config.yaml
num_attention_heads: 2
attn_scale: 0.0884
lr_mult_down: 3.0
train_tokens: 313500000
MLP neurons of a small language model. Each row is named by its layer, matrix (up: input weights) and neuron, and shows model dimensions 64-191. Each number is 200 + 30 x the weight over its row's rms, rounded and kept within 0 to 999.
Before each neuron's rows, "fires in" lists the words (lower case) most often at its 100 highest values on Wikipedia text that the model never trained on. A number after a token or word is its count.

fires in: "has" 45, "have" 31, "can" 10, "had" 7
L3.up953,189,164,174,194,246,205,219,224,231,159,178,145,221,206,101,241,170,174,180,230,160,186,164,276,205,174,180,249,205,165,212,190,235,211,161,237,179,166,160,240,209,248,165,221,211,215,249,208,170,215,149,192,235,169,221,226,243,228,207,166,200,220,238,225,195,201,216,252,212,212,245,194,224,196,201,229,200,213,204,196,186,194,236,215,219,174,197,181,208,215,200,181,184,165,174,171,157,183,196,216,161,147,209,193,149,216,231,223,237,230,209,222,220,198,201,177,224,205,233,190,216,228,173,226,210,206,234,191

fires in: "between" 30, "because" 18, "later" 5
L5.up341,236,186,148,221,185,165,248,222,142,191,173,175,176,209,205,215,169,198,209,189,194,243,215,202,189,219,148,204,208,205,211,208,184,175,214,176,242,119,207,204,209,204,153,158,166,210,203,198,200,191,170,194,208,222,116,262,194,242,151,164,139,186,222,213,224,186,263,233,149,194,190,217,185,177,200,180,245,234,200,179,254,158,205,239,246,203,252,203,224,165,211,210,167,160,238,211,233,158,266,175,214,218,245,203,222,220,181,110,176,233,155,178,253,181,178,158,183,242,191,152,215,154,221,185,196,164,163,173

fires in: "s" 62, "his" 14
L3.up22,165,257,177,146,165,115,206,219,238,216,176,194,249,216,154,171,217,238,170,173,176,199,198,149,198,211,248,198,179,206,150,233,252,231,183,166,202,224,154,193,250,252,142,235,174,235,196,171,228,159,182,193,170,196,192,206,210,209,184,196,213,220,141,224,142,227,200,208,198,195,212,220,180,183,247,216,163,164,153,226,241,164,217,201,208,159,226,227,244,227,189,141,152,190,208,227,209,251,188,199,183,152,171,156,191,171,184,186,217,182,242,145,231,143,225,223,245,173,240,247,194,174,199,248,242,175,165,226

fires in: "or" 38, "as" 25, "billboard" 5
L8.up824,245,200,202,153,192,226,218,129,217,252,226,218,193,212,198,134,207,214,190,179,198,271,178,227,153,202,197,167,281,216,205,207,205,256,239,184,223,184,218,187,199,211,227,189,243,159,189,185,225,184,170,180,169,173,184,166,160,190,200,209,211,183,162,171,172,181,162,141,189,244,204,182,170,149,161,219,134,157,162,215,206,229,187,239,252,209,195,193,218,185,159,201,221,243,223,197,215,173,245,233,194,194,185,219,132,264,205,192,177,233,150,246,201,237,154,222,168,221,199,164,212,152,171,170,243,145,194,228

fires in: "her" 57, "his" 21, "my" 5
L3.up229,172,185,166,253,220,179,170,254,168,253,175,192,244,202,165,210,190,215,220,182,189,250,247,203,198,203,197,210,168,231,182,191,193,204,185,192,204,286,226,206,219,175,203,196,226,216,217,233,208,173,197,193,195,158,227,214,197,175,242,170,211,207,189,224,188,217,247,177,200,205,165,221,223,169,210,188,189,176,233,194,173,217,242,189,223,234,206,184,229,206,218,168,219,181,215,143,226,207,216,145,189,150,219,158,212,169,247,285,225,208,256,156,236,175,202,197,217,170,224,240,183,148,168,225,203,171,234,198

fires in: "at" 35, "is" 23, "was" 12, "atlético" 6, "accredited" 6, "credited" 4
L2.up132,182,299,206,183,228,250,195,191,215,218,198,187,223,177,182,219,197,159,240,218,227,205,168,212,174,213,145,189,181,205,201,202,224,283,142,225,221,227,165,229,191,227,219,252,236,156,196,239,185,197,171,220,145,187,198,198,243,192,153,231,225,195,170,235,184,217,204,219,226,222,206,199,236,178,191,196,210,162,175,220,192,219,234,153,158,184,208,222,188,172,217,221,169,240,166,241,213,227,162,196,229,144,202,184,186,248,216,185,176,156,190,187,183,184,229,227,169,188,192,232,163,199,221,221,162,235,210,292

fires in: "on" 29, "located" 10, "due" 7, "born" 4, "dated" 4
L9.up127,257,175,211,223,221,230,231,182,230,182,165,149,217,262,153,186,251,199,202,173,116,223,191,232,266,161,223,223,163,206,218,205,175,194,214,237,181,150,184,206,195,180,209,199,263,223,165,162,170,204,200,201,171,190,208,217,226,240,190,209,159,177,176,192,252,204,166,191,214,195,180,211,203,204,241,164,184,228,217,178,203,244,201,202,139,232,184,250,250,221,242,177,222,225,234,178,231,189,165,198,202,216,214,171,123,212,154,238,178,195,205,230,187,246,219,151,182,179,191,225,172,183,259,218,177,168,174,236

fires in: "had" 47, "these" 15, "lead" 14, "leadership" 4, "leaders" 4
L2.up656,186,270,214,171,191,241,206,258,175,155,232,208,175,178,199,234,233,184,213,187,204,203,205,175,189,208,226,260,182,244,167,230,260,208,163,201,222,182,210,201,227,227,178,208,224,219,232,224,140,231,229,157,179,151,157,180,228,237,227,211,204,209,180,171,207,166,225,192,163,170,210,184,218,212,190,192,182,175,172,183,224,192,214,215,158,102,232,206,174,236,207,151,229,196,178,217,199,196,201,189,205,196,193,148,192,188,205,225,208,190,210,255,223,166,161,254,181,225,192,116,205,214,182,234,225,237,232,225

fires in: "the" 18, "one" 16, "most" 12, "only" 6, "two" 6
L9.up799,188,194,209,170,199,217,210,203,184,235,185,175,203,193,235,211,176,153,244,176,190,202,164,238,215,191,220,205,157,234,154,247,198,190,249,168,128,220,182,210,173,171,211,243,230,223,194,159,144,187,179,223,216,213,264,195,234,187,189,196,199,177,236,229,165,183,230,193,197,152,183,230,288,199,261,224,227,139,215,202,210,196,223,206,195,238,160,209,227,209,162,171,250,206,211,182,208,197,229,252,158,212,160,201,221,177,226,210,157,248,158,183,195,204,245,211,186,164,215,146,231,187,190,233,227,209,179,199

fires in: "it" 16, "his" 14, "this" 13, "short" 8, "its" 5, "history" 5
L3.up751,143,228,200,174,190,212,209,189,201,211,201,219,173,206,247,205,215,199,203,251,215,182,224,221,181,175,211,187,184,291,195,220,229,152,176,177,172,183,188,155,168,208,145,192,230,212,252,195,147,232,167,201,165,212,214,193,203,201,214,160,215,189,192,226,208,170,198,167,193,203,195,205,256,96,176,235,128,214,203,235,178,247,152,151,200,157,203,219,188,243,190,149,187,159,199,204,196,238,209,145,242,209,240,235,187,197,218,215,150,191,182,226,205,217,191,175,212,150,203,214,197,153,162,249,223,214,224,143

fires in: "two" 35, "three" 22, "several" 10, "one" 6, "seven" 4
L4.up220,146,195,224,242,186,219,228,222,178,191,164,233,190,180,221,205,142,190,181,154,212,150,223,155,204,248,228,220,230,121,185,195,185,192,273,198,182,200,193,205,248,192,168,163,260,223,184,180,189,159,205,258,190,217,225,220,237,212,211,184,191,175,215,223,215,205,189,221,153,182,204,205,192,154,254,194,253,175,241,221,191,173,232,218,149,228,229,204,173,219,292,170,191,229,190,213,207,232,137,208,192,177,127,204,174,177,203,213,174,248,196,243,179,175,231,258,180,206,260,205,222,187,192,182,218,195,146,164

fires in: "their" 22, "its" 10, "s" 8, "they" 6, "band" 5
L8.up864,192,151,170,212,245,158,174,220,233,200,216,199,180,170,158,192,148,166,228,197,231,203,178,215,158,218,222,249,193,200,215,202,205,221,201,171,206,255,184,228,199,245,161,225,168,244,177,208,171,121,217,183,150,139,188,186,174,221,193,215,196,177,256,206,198,216,220,186,202,215,219,220,273,226,185,154,235,177,180,182,211,158,216,143,175,199,239,239,225,211,182,191,176,176,194,191,265,218,199,258,164,258,197,211,212,173,167,209,178,190,175,195,163,198,168,172,240,215,197,201,205,225,146,218,188,221,149,183

fires in: "its" 36, "his" 24, "their" 23, "her" 9
L4.up766,152,201,127,173,180,159,195,201,228,181,179,162,187,231,127,297,188,219,226,173,230,184,200,192,233,161,255,211,195,221,204,179,205,216,215,188,159,227,224,216,201,252,198,225,173,172,169,214,218,191,202,225,176,216,165,222,153,254,211,221,262,130,175,211,162,209,230,149,150,166,139,277,241,193,205,225,184,165,203,248,173,196,209,192,229,226,146,170,204,219,130,211,211,215,140,187,224,192,184,220,179,204,160,164,201,170,221,206,183,239,186,200,190,197,203,237,185,219,226,172,170,191,219,232,213,203,201,210

fires in: "between" 31, "both" 16, "william" 7
L4.up610,224,154,177,282,165,193,200,201,164,239,192,187,220,206,229,190,190,196,144,211,181,218,187,237,193,116,187,220,169,205,202,197,129,160,178,136,203,198,203,185,162,215,206,184,150,201,192,253,173,165,187,153,180,214,169,199,219,213,216,185,202,271,230,208,180,164,201,164,161,280,151,188,264,238,230,214,234,199,259,147,206,176,196,199,206,221,196,228,169,166,163,233,192,229,206,217,234,194,193,181,181,161,220,170,206,260,189,205,200,201,211,209,173,134,235,194,242,223,262,156,183,204,180,162,219,180,143,161

fires in: "because" 18, "although" 9, "as" 9, "committee" 8, "different" 6, "instead" 6
L3.up647,247,239,226,172,162,156,198,195,174,163,179,188,198,232,218,204,181,207,204,240,193,204,150,211,227,243,146,220,120,190,222,242,240,161,190,176,196,209,244,147,245,206,195,181,197,242,147,217,244,175,173,163,257,192,225,181,260,204,190,148,225,152,194,252,213,219,188,205,226,186,213,212,206,174,290,182,187,150,185,181,224,192,176,189,173,238,187,148,220,159,184,197,214,192,209,232,201,249,218,184,220,185,203,212,227,220,127,204,175,230,244,214,186,210,196,260,221,206,187,171,257,164,151,223,149,212,248,148

fires in: "john" 24, "2014" 12, "although" 8, "married" 6, "fourth" 4, "2004" 4
L4.up652,174,242,207,187,167,230,232,237,226,217,209,228,222,177,190,196,264,163,144,221,228,247,235,187,155,177,140,212,239,186,146,259,186,217,185,237,157,172,189,178,164,177,188,215,144,211,197,212,183,243,191,200,174,178,245,187,194,170,183,142,176,180,175,205,217,156,219,182,187,231,198,242,157,171,209,237,209,156,161,202,141,196,233,194,149,199,190,197,194,222,176,197,153,216,210,181,149,207,223,145,221,197,197,148,250,213,183,174,209,198,241,169,226,210,224,189,225,243,215,203,196,276,175,183,225,135,215,214

fires in: "building" 11, "that" 11, "such" 10, "launched" 6, "when" 6, "later" 6
L7.up129,233,268,124,147,240,184,133,193,263,174,216,170,181,209,206,172,213,264,217,222,212,225,177,177,218,252,197,207,119,229,172,160,166,155,193,224,174,177,188,179,223,161,226,233,226,192,151,215,186,196,179,201,227,193,216,177,221,230,226,193,147,186,219,202,209,244,196,195,130,179,238,186,183,133,185,172,178,238,188,191,152,238,226,210,212,224,174,223,241,137,151,191,195,158,219,200,212,214,233,185,200,199,194,222,178,193,146,197,163,166,218,222,233,226,160,218,248,216,201,155,235,186,218,178,204,196,232,205

fires in: "at" 39, "total" 7, "atlético" 6, "grand" 6
L2.up34,202,230,189,275,209,212,138,218,244,221,158,173,214,123,174,167,207,209,232,222,258,137,180,178,138,239,225,155,176,180,203,167,176,117,162,258,170,232,216,230,275,219,234,249,215,160,200,192,190,222,201,158,131,208,147,176,244,219,185,240,221,185,181,220,156,173,220,209,232,199,184,221,204,200,200,213,204,178,169,235,157,189,212,183,175,222,198,195,185,191,255,181,201,210,123,191,196,190,228,158,222,214,191,149,217,204,190,199,176,201,198,190,229,192,222,180,188,239,169,225,256,199,194,209,225,219,190,232

fires in: "its" 53, "one" 7, "her" 6, "another" 5, "a" 4, "annual" 4
L4.up611,204,218,152,206,172,267,235,193,169,179,198,215,174,245,173,199,234,195,200,168,217,211,188,210,203,191,205,155,250,218,209,238,221,283,199,181,240,240,185,166,167,220,207,212,156,177,157,196,204,142,198,160,165,205,177,245,194,145,171,166,230,151,215,213,217,196,213,239,152,215,184,239,212,131,189,178,162,171,218,206,201,170,185,214,209,236,200,213,298,203,213,172,231,149,236,177,186,183,228,191,162,206,161,117,211,203,198,215,234,190,239,178,167,152,195,179,206,213,160,168,207,236,207,210,211,202,202,199

fires in: "have" 28, "married" 9, "company" 7, "companies" 6, "has" 5, "like" 4
L4.up48,153,213,188,168,214,172,214,185,196,202,196,181,177,237,170,194,175,204,174,208,154,159,196,193,183,214,210,176,189,143,208,192,150,210,176,210,194,219,190,195,197,223,220,211,193,232,194,202,178,198,159,262,214,189,192,195,217,211,209,206,230,242,188,193,231,169,237,194,221,192,247,189,175,191,114,217,150,208,229,228,196,171,242,204,214,209,192,208,187,198,207,250,210,213,162,190,163,216,197,177,205,168,263,214,185,192,220,213,185,215,111,254,175,196,170,165,209,222,262,263,215,149,183,186,215,198,176,203

fires in: "such" 18, "took" 15, "be" 14, "take" 6, "making" 5
L5.up973,249,194,174,215,161,197,176,214,215,168,207,197,187,224,181,193,204,171,172,222,225,202,151,227,212,221,176,158,194,158,187,205,180,171,187,170,197,198,183,155,223,174,192,202,218,184,167,170,203,191,221,207,157,237,202,216,234,246,200,178,193,245,204,208,191,215,253,152,174,183,221,166,200,217,206,197,192,207,189,192,203,195,152,211,200,249,227,156,193,178,168,159,197,235,255,199,165,185,174,199,207,179,218,213,215,161,242,202,141,252,211,207,178,230,192,213,175,248,218,218,238,207,198,204,152,217,229,177

fires in: "government" 18, "several" 10, "region" 10, "regional" 9, "governor" 7
L2.up180,122,272,186,199,197,198,160,221,182,234,166,231,157,169,190,156,247,233,155,256,197,182,208,205,255,220,218,230,194,199,167,217,213,194,181,201,199,221,189,199,148,215,201,215,151,218,208,197,229,189,172,287,225,184,195,247,216,238,218,258,205,204,143,211,167,186,179,200,205,206,182,233,172,157,175,171,216,227,172,179,249,185,229,193,213,274,244,258,197,201,207,186,169,192,153,181,169,237,198,219,208,222,195,165,208,180,200,205,232,241,166,189,196,207,137,228,217,215,175,230,207,208,191,161,187,162,226,244

fires in: "this" 43, "their" 30, "his" 8, "old" 6, "our" 4, "its" 4
L3.up30,130,217,214,181,203,202,239,170,170,219,200,171,204,221,165,215,234,247,227,180,188,218,148,240,193,174,209,237,170,218,180,174,194,166,214,154,187,208,200,178,159,204,251,239,187,160,175,173,232,188,179,221,235,199,183,241,222,252,179,222,203,172,197,290,201,152,224,143,228,220,209,237,229,166,154,279,221,252,224,207,170,182,221,151,226,216,154,199,199,205,170,236,137,146,195,248,225,200,226,126,242,211,211,202,186,200,160,230,232,167,237,201,208,157,160,175,214,173,217,232,188,218,216,212,221,174,219,225

fires in: "north" 20, "south" 18, "coast" 11, "east" 9, "northwestern" 5, "australia" 5
L3.up554,206,230,187,189,188,168,172,154,221,167,165,192,161,177,157,203,170,219,200,251,205,200,193,249,225,207,184,215,145,150,243,147,235,166,173,225,191,209,229,201,200,253,202,234,206,163,237,193,228,224,246,271,198,255,201,152,244,209,227,252,233,163,204,199,176,227,190,179,209,226,220,151,239,237,234,188,219,155,178,237,169,179,162,256,174,142,214,160,187,167,154,136,200,229,245,222,187,196,169,264,162,142,225,228,179,221,187,240,212,208,268,238,199,181,215,163,150,164,214,200,172,178,196,244,203,199,246,223

fires in: "other" 24, "region" 10, "regional" 9, "arts" 6, "art" 6
L3.up185,251,191,220,188,188,200,127,220,193,185,229,172,173,178,230,210,228,159,215,223,268,131,177,276,202,214,185,242,228,205,247,176,217,174,152,116,202,250,198,164,173,184,221,218,204,228,217,184,237,149,135,254,206,200,168,228,223,191,232,176,241,239,213,162,174,159,254,215,182,179,218,207,218,173,136,112,208,200,183,188,231,194,218,206,211,188,177,206,234,170,173,156,152,200,200,189,178,221,227,205,238,194,177,237,221,145,203,197,198,204,230,179,184,191,201,190,208,242,169,226,196,209,190,211,175,199,212,202

fires in: "as" 16, "would" 16, "to" 8, "in" 6, "championship" 6
L7.up836,221,221,161,233,201,182,242,217,170,216,166,183,205,196,213,231,144,173,189,225,223,201,242,148,176,205,183,209,183,234,218,208,186,163,144,207,239,235,166,177,216,185,208,195,232,194,225,200,173,193,150,145,172,150,239,245,179,263,191,208,180,230,178,258,212,195,184,262,190,200,188,163,220,209,217,199,185,163,113,192,195,200,228,240,222,194,290,140,201,175,199,193,200,207,211,181,227,254,199,224,268,175,205,199,269,224,181,194,203,175,200,164,226,197,252,214,203,207,152,174,225,159,208,232,226,171,227,197

fires in: "and" 64, "or" 9
L7.up741,175,239,194,192,230,203,245,242,151,199,189,213,222,226,216,159,197,250,216,167,161,262,202,248,198,217,230,192,242,185,222,227,220,244,173,229,277,209,231,187,178,183,197,169,209,213,206,201,179,174,197,195,198,216,192,179,182,201,246,192,203,229,217,153,229,188,174,120,227,221,231,172,163,227,179,180,171,226,212,192,175,219,194,227,179,254,200,225,205,191,200,211,190,215,211,165,146,244,209,168,187,141,208,239,200,227,211,188,205,172,214,229,242,238,207,154,182,184,136,196,205,178,194,224,234,153,171,241

fires in: "well" 22, "of" 12, "addition" 8, "he" 5, "other" 4
L7.up951,216,167,199,179,148,148,188,223,190,196,201,197,187,211,188,185,219,255,213,283,232,239,212,219,240,187,227,163,214,221,200,199,217,110,250,161,186,236,172,222,231,196,149,169,174,252,227,177,226,184,201,231,182,263,192,208,207,178,220,183,236,203,252,180,237,181,191,164,195,189,198,202,228,153,250,181,217,200,193,228,225,210,192,177,189,232,223,201,182,224,222,187,134,151,223,155,175,190,178,181,212,259,176,229,229,208,124,213,281,174,195,150,186,236,206,188,145,157,219,188,224,227,190,238,184,179,194,178

fires in: "and" 15, "on" 14, "have" 11, "to" 5, "started" 4, "are" 4
L10.up109,195,232,172,251,199,183,206,203,168,194,149,183,190,210,205,220,192,226,146,167,158,212,226,205,227,233,210,220,238,180,242,234,256,222,204,140,200,232,227,252,207,212,185,194,243,196,160,192,199,203,212,145,154,209,239,187,186,209,157,252,216,177,221,182,246,217,191,171,208,240,194,203,145,214,183,204,166,204,159,229,240,278,241,241,212,231,193,189,249,180,148,185,182,205,204,166,204,210,194,174,180,224,224,199,225,226,210,167,216,201,138,186,141,219,251,158,195,208,206,182,199,198,228,234,188,205,196,221

fires in: "of" 18, "he" 18, "and" 13, "helped" 5
L10.up406,252,206,185,200,235,177,214,181,219,150,190,174,219,204,187,170,201,260,234,199,209,180,234,220,161,166,197,177,170,224,177,196,191,195,237,231,257,253,154,188,208,222,166,137,214,182,202,192,213,210,243,147,193,232,187,186,253,200,160,196,204,180,188,226,248,177,174,200,202,149,245,238,214,162,169,173,175,182,197,174,191,215,137,167,169,230,202,214,190,238,202,179,195,196,210,223,202,201,160,240,148,236,177,246,181,156,178,251,195,223,174,170,250,199,245,190,211,211,212,183,183,218,191,221,226,219,168,197

fires in: "second" 31, "album" 16, "secondary" 4
L2.up724,255,192,199,196,223,180,186,126,175,199,234,216,253,201,141,196,180,177,155,232,206,233,149,214,181,173,184,187,165,207,225,205,192,173,221,200,203,156,141,198,173,221,157,197,175,199,219,269,156,212,207,176,190,202,161,166,265,168,233,181,212,230,220,194,253,214,195,175,227,184,199,144,165,158,209,201,222,207,164,217,232,209,196,146,154,183,176,192,201,207,173,195,239,168,168,213,200,198,183,210,182,241,144,178,154,191,203,239,197,198,180,157,212,182,187,211,210,139,284,152,262,205,206,177,206,234,194,214

fires in: "started" 16, "later" 13, "short" 7, "start" 6, "c" 6, "a" 6
L2.up837,184,200,173,176,204,205,250,233,218,194,197,196,194,200,237,176,213,181,216,231,227,218,163,267,214,162,179,213,201,191,164,180,185,108,225,237,167,217,152,176,117,245,207,203,183,210,196,257,207,158,184,183,189,197,170,188,205,189,198,200,158,227,192,148,164,217,221,207,242,229,178,251,262,215,151,158,216,152,184,185,197,200,181,192,158,231,216,205,231,203,230,231,136,187,159,192,190,190,277,245,248,219,204,225,192,161,208,162,200,147,199,158,211,186,203,204,180,250,216,195,200,204,222,175,207,174,223,189

fires in: "its" 29, "s" 26, "their" 23, "them" 14
L3.up219,157,191,203,186,148,164,209,258,168,242,183,227,172,237,189,200,179,158,181,221,215,173,162,200,154,203,202,197,177,217,195,153,217,192,241,166,209,229,193,223,216,200,241,199,215,175,192,189,245,245,190,263,184,227,211,258,213,223,122,170,229,260,176,255,158,195,222,163,185,175,227,223,191,180,216,185,243,238,238,188,262,205,223,205,168,218,218,181,159,225,205,190,175,207,185,219,195,199,206,191,192,183,169,191,221,255,212,190,218,200,209,201,168,137,251,221,181,207,238,262,198,160,199,221,170,197,194,232

fires in: "his" 29, "public" 21, "published" 11, "her" 8, "republican" 7, "republic" 6
L4.up911,169,263,199,214,168,164,179,179,187,185,181,242,209,202,199,188,154,195,201,171,164,263,198,191,227,233,194,195,220,231,174,241,195,221,145,196,182,213,207,199,191,208,173,142,200,186,230,218,220,179,167,162,164,223,156,223,125,233,227,192,230,241,203,211,238,158,172,286,143,153,186,216,181,152,250,204,233,213,195,162,178,225,189,187,180,234,215,171,191,228,219,191,162,209,186,215,190,206,164,227,244,201,201,211,189,190,185,196,196,137,232,208,277,220,193,244,234,216,176,267,207,168,215,292,185,199,194,202

fires in: "military" 12, "album" 11, "major" 9, "administration" 9, "communist" 8, "language" 7
L4.up861,173,199,240,200,171,193,175,192,173,178,169,186,227,201,177,219,170,207,215,232,199,203,189,208,201,204,252,235,183,161,173,187,213,241,189,213,180,218,173,193,172,195,184,145,147,144,225,227,160,205,179,163,200,221,199,209,204,209,256,224,240,196,187,189,234,171,169,180,259,189,156,137,213,149,169,172,178,179,209,196,223,230,219,207,200,258,218,214,186,213,207,205,190,189,205,180,197,214,184,213,180,210,203,211,223,172,241,211,165,187,183,189,171,162,179,211,248,161,249,199,244,181,185,235,179,162,216,211

fires in: "about" 33, "both" 8, "label" 7, "labour" 5, "political" 4
L2.up437,231,194,234,174,202,225,193,202,194,253,192,168,233,223,243,223,202,149,259,217,267,242,201,193,167,226,246,192,215,150,242,211,231,202,254,203,199,194,172,215,189,161,197,219,188,170,221,190,155,156,175,203,200,156,257,156,201,205,207,233,208,198,198,204,243,235,201,214,168,202,255,219,209,213,223,222,235,212,198,143,162,193,256,159,206,192,238,173,195,181,207,155,200,214,203,186,276,237,223,231,221,177,165,216,180,236,211,185,202,232,201,215,217,145,234,222,233,275,201,141,204,169,169,142,216,197,199,177

fires in: "in" 74, "international" 4
L2.up617,185,219,175,209,228,160,244,185,226,229,183,182,141,163,203,175,169,249,209,196,204,151,213,196,186,197,175,192,215,215,239,152,159,172,214,154,202,247,219,163,165,233,227,210,239,201,233,239,181,220,212,213,189,251,213,171,234,230,220,175,262,211,177,160,191,214,228,151,226,191,179,205,185,164,219,229,244,197,168,234,132,203,188,168,209,171,198,243,259,164,249,192,171,193,211,194,181,176,266,211,167,160,217,189,165,215,200,218,141,228,221,204,194,185,171,211,223,231,199,197,236,164,239,217,172,187,228,240

fires in: "at" 19, "in" 17, "after" 14, "university" 7, "upon" 4
L7.up2,236,212,196,242,169,205,160,195,220,217,221,192,197,189,202,198,201,239,184,174,187,218,212,230,144,213,230,244,219,228,201,185,158,167,211,235,132,191,184,183,243,232,230,220,221,181,177,117,207,169,189,182,154,221,201,197,228,219,242,171,201,210,178,172,202,202,217,197,227,208,259,219,235,143,250,240,194,193,216,151,187,191,239,162,208,209,260,172,273,181,160,160,140,226,212,162,171,176,289,213,176,160,231,241,241,234,204,258,141,139,179,195,201,198,212,174,252,174,238,199,172,153,175,192,205,195,166,231

fires in: "to" 17, "group" 14, "band" 7, "groups" 6, "teams" 6
L7.up454,249,178,150,208,235,176,212,178,187,210,223,201,179,155,227,187,157,213,215,225,249,185,211,245,269,152,183,175,221,166,198,217,235,189,197,201,239,166,189,191,194,183,210,182,153,161,239,200,207,188,207,213,197,184,192,192,217,256,183,171,209,180,236,214,211,192,223,159,227,216,171,199,157,226,188,236,156,204,178,190,134,247,248,206,192,211,182,205,203,195,169,160,181,201,194,234,228,224,185,254,217,231,216,238,261,222,229,252,208,244,217,179,179,149,191,206,197,187,186,159,182,199,192,214,178,209,208,211

fires in: "south" 23, "during" 21, "southern" 11, "north" 8, "northwestern" 8, "eastern" 6
L4.up384,203,192,207,185,196,161,253,191,237,167,202,201,231,167,170,194,228,193,139,219,187,169,176,251,226,190,191,200,196,229,221,189,223,227,167,234,231,223,172,249,189,207,198,204,218,200,245,139,201,191,186,165,203,209,178,220,261,224,191,216,183,167,192,228,184,191,196,211,185,233,177,206,185,206,209,184,250,187,198,159,186,201,187,187,168,169,228,174,192,204,112,170,166,139,238,184,176,212,196,238,163,224,204,150,167,203,160,205,186,113,183,236,198,181,177,155,168,224,210,233,243,224,243,247,199,257,236,200

fires in: "in" 23, "between" 14, "as" 11, "into" 4
L10.up484,165,180,144,251,222,175,148,182,179,185,167,212,163,252,139,190,168,172,226,208,231,207,186,212,243,217,163,232,185,260,196,251,167,170,206,217,248,188,147,258,186,161,184,226,206,194,226,228,188,193,208,195,218,173,209,166,191,225,167,186,195,208,196,268,199,250,191,224,237,175,218,220,203,178,202,253,160,146,187,204,177,169,191,207,208,205,193,179,244,217,209,236,235,228,234,213,225,194,194,218,208,138,212,188,197,234,183,175,217,232,179,189,229,188,185,147,194,194,136,187,204,216,171,197,213,143,193,187

fires in: "received" 14, "lead" 13, "succeeded" 8, "letters" 7, "age" 4, "leaders" 4
L3.up202,195,230,195,222,166,195,138,200,214,191,197,249,238,197,185,178,225,216,204,226,200,195,246,216,217,191,167,210,243,251,214,192,224,164,182,184,241,229,206,198,220,267,180,236,229,197,197,207,248,185,217,194,222,156,210,184,212,206,244,190,214,224,220,174,185,188,231,156,196,170,216,190,195,172,178,207,236,227,152,198,176,243,233,191,181,121,223,164,248,243,202,180,195,233,182,186,104,244,188,216,168,199,143,252,163,200,198,202,161,184,165,190,225,158,166,189,186,188,206,189,183,141,173,215,167,196,234,278

fires in: "in" 42, "on" 13, "when" 6, "although" 4
L5.up333,290,185,207,208,228,152,222,179,172,241,125,180,206,178,234,140,177,215,183,229,227,208,175,230,191,219,158,161,203,217,223,176,206,173,207,186,214,182,189,203,186,239,175,209,142,229,238,233,178,158,189,154,211,219,185,230,237,253,168,192,247,204,155,236,230,166,168,198,153,208,203,200,220,190,203,212,211,187,201,201,156,191,181,182,199,191,263,207,218,229,225,245,167,157,184,192,234,196,239,180,226,158,205,199,239,199,131,147,162,222,200,217,237,231,164,140,176,229,154,161,177,166,171,272,243,160,222,174

fires in: "they" 47, "who" 8, "police" 5, "preceded" 5, "their" 4
L8.up753,174,171,141,183,227,221,143,166,175,206,234,155,186,194,170,223,151,177,247,161,165,169,190,157,210,226,177,202,200,162,249,203,180,227,199,149,228,219,201,166,225,257,155,205,195,219,218,228,196,231,178,282,164,259,193,221,239,210,172,192,217,157,179,204,160,235,239,139,242,234,203,278,241,221,185,183,188,213,185,167,202,187,188,210,177,208,187,195,270,228,196,227,194,209,159,231,220,201,178,235,198,189,190,230,199,159,152,168,183,109,183,174,179,254,240,189,212,193,253,181,176,204,197,242,170,158,244,231

fires in: "recording" 12, "old" 11, "due" 11, "held" 10, "following" 7
L2.up37,213,213,238,201,174,194,221,232,176,199,184,151,190,192,199,224,221,228,245,230,179,202,188,226,150,180,180,206,216,156,221,192,186,191,162,299,183,209,228,216,221,182,153,202,252,172,187,247,218,241,212,157,159,191,209,215,186,203,253,222,197,182,183,247,192,191,205,216,147,139,189,215,180,264,176,143,192,264,183,165,167,172,209,209,161,219,226,236,161,201,235,203,240,179,240,161,200,215,231,179,224,164,216,184,183,220,271,240,189,205,203,160,249,206,224,217,192,215,158,218,203,224,177,207,174,184,180,160

fires in: "her" 41, "their" 35, "same" 12, "whose" 8
L4.up640,125,212,229,205,161,204,148,194,161,189,182,209,125,204,154,235,254,184,252,158,189,163,208,188,131,220,183,212,218,233,238,181,188,211,193,197,203,194,166,218,163,248,171,186,178,202,188,192,226,234,167,211,146,199,162,248,190,246,202,217,187,154,166,220,226,168,245,200,202,195,124,241,256,184,200,196,175,174,224,209,161,201,166,190,188,245,147,172,243,185,213,213,168,226,196,209,212,182,158,185,209,190,125,175,197,166,202,238,182,211,207,248,235,228,176,236,211,208,148,162,171,161,184,179,206,198,178,161

fires in: "february" 37, "september" 20, "january" 13, "november" 10
L10.up569,199,170,205,253,152,229,218,169,225,142,188,227,184,189,132,165,227,183,148,144,230,247,197,221,188,226,210,170,202,210,163,217,170,192,274,196,197,219,175,189,154,234,214,162,204,200,210,197,216,210,247,191,150,230,240,192,177,244,233,197,192,169,188,190,181,215,192,174,236,192,154,235,197,204,209,243,157,237,210,233,187,194,217,215,205,172,190,213,158,185,205,135,183,180,172,208,247,258,181,178,252,198,223,188,256,238,209,196,189,171,213,211,189,222,288,142,257,233,229,165,213,189,232,289,174,241,164,201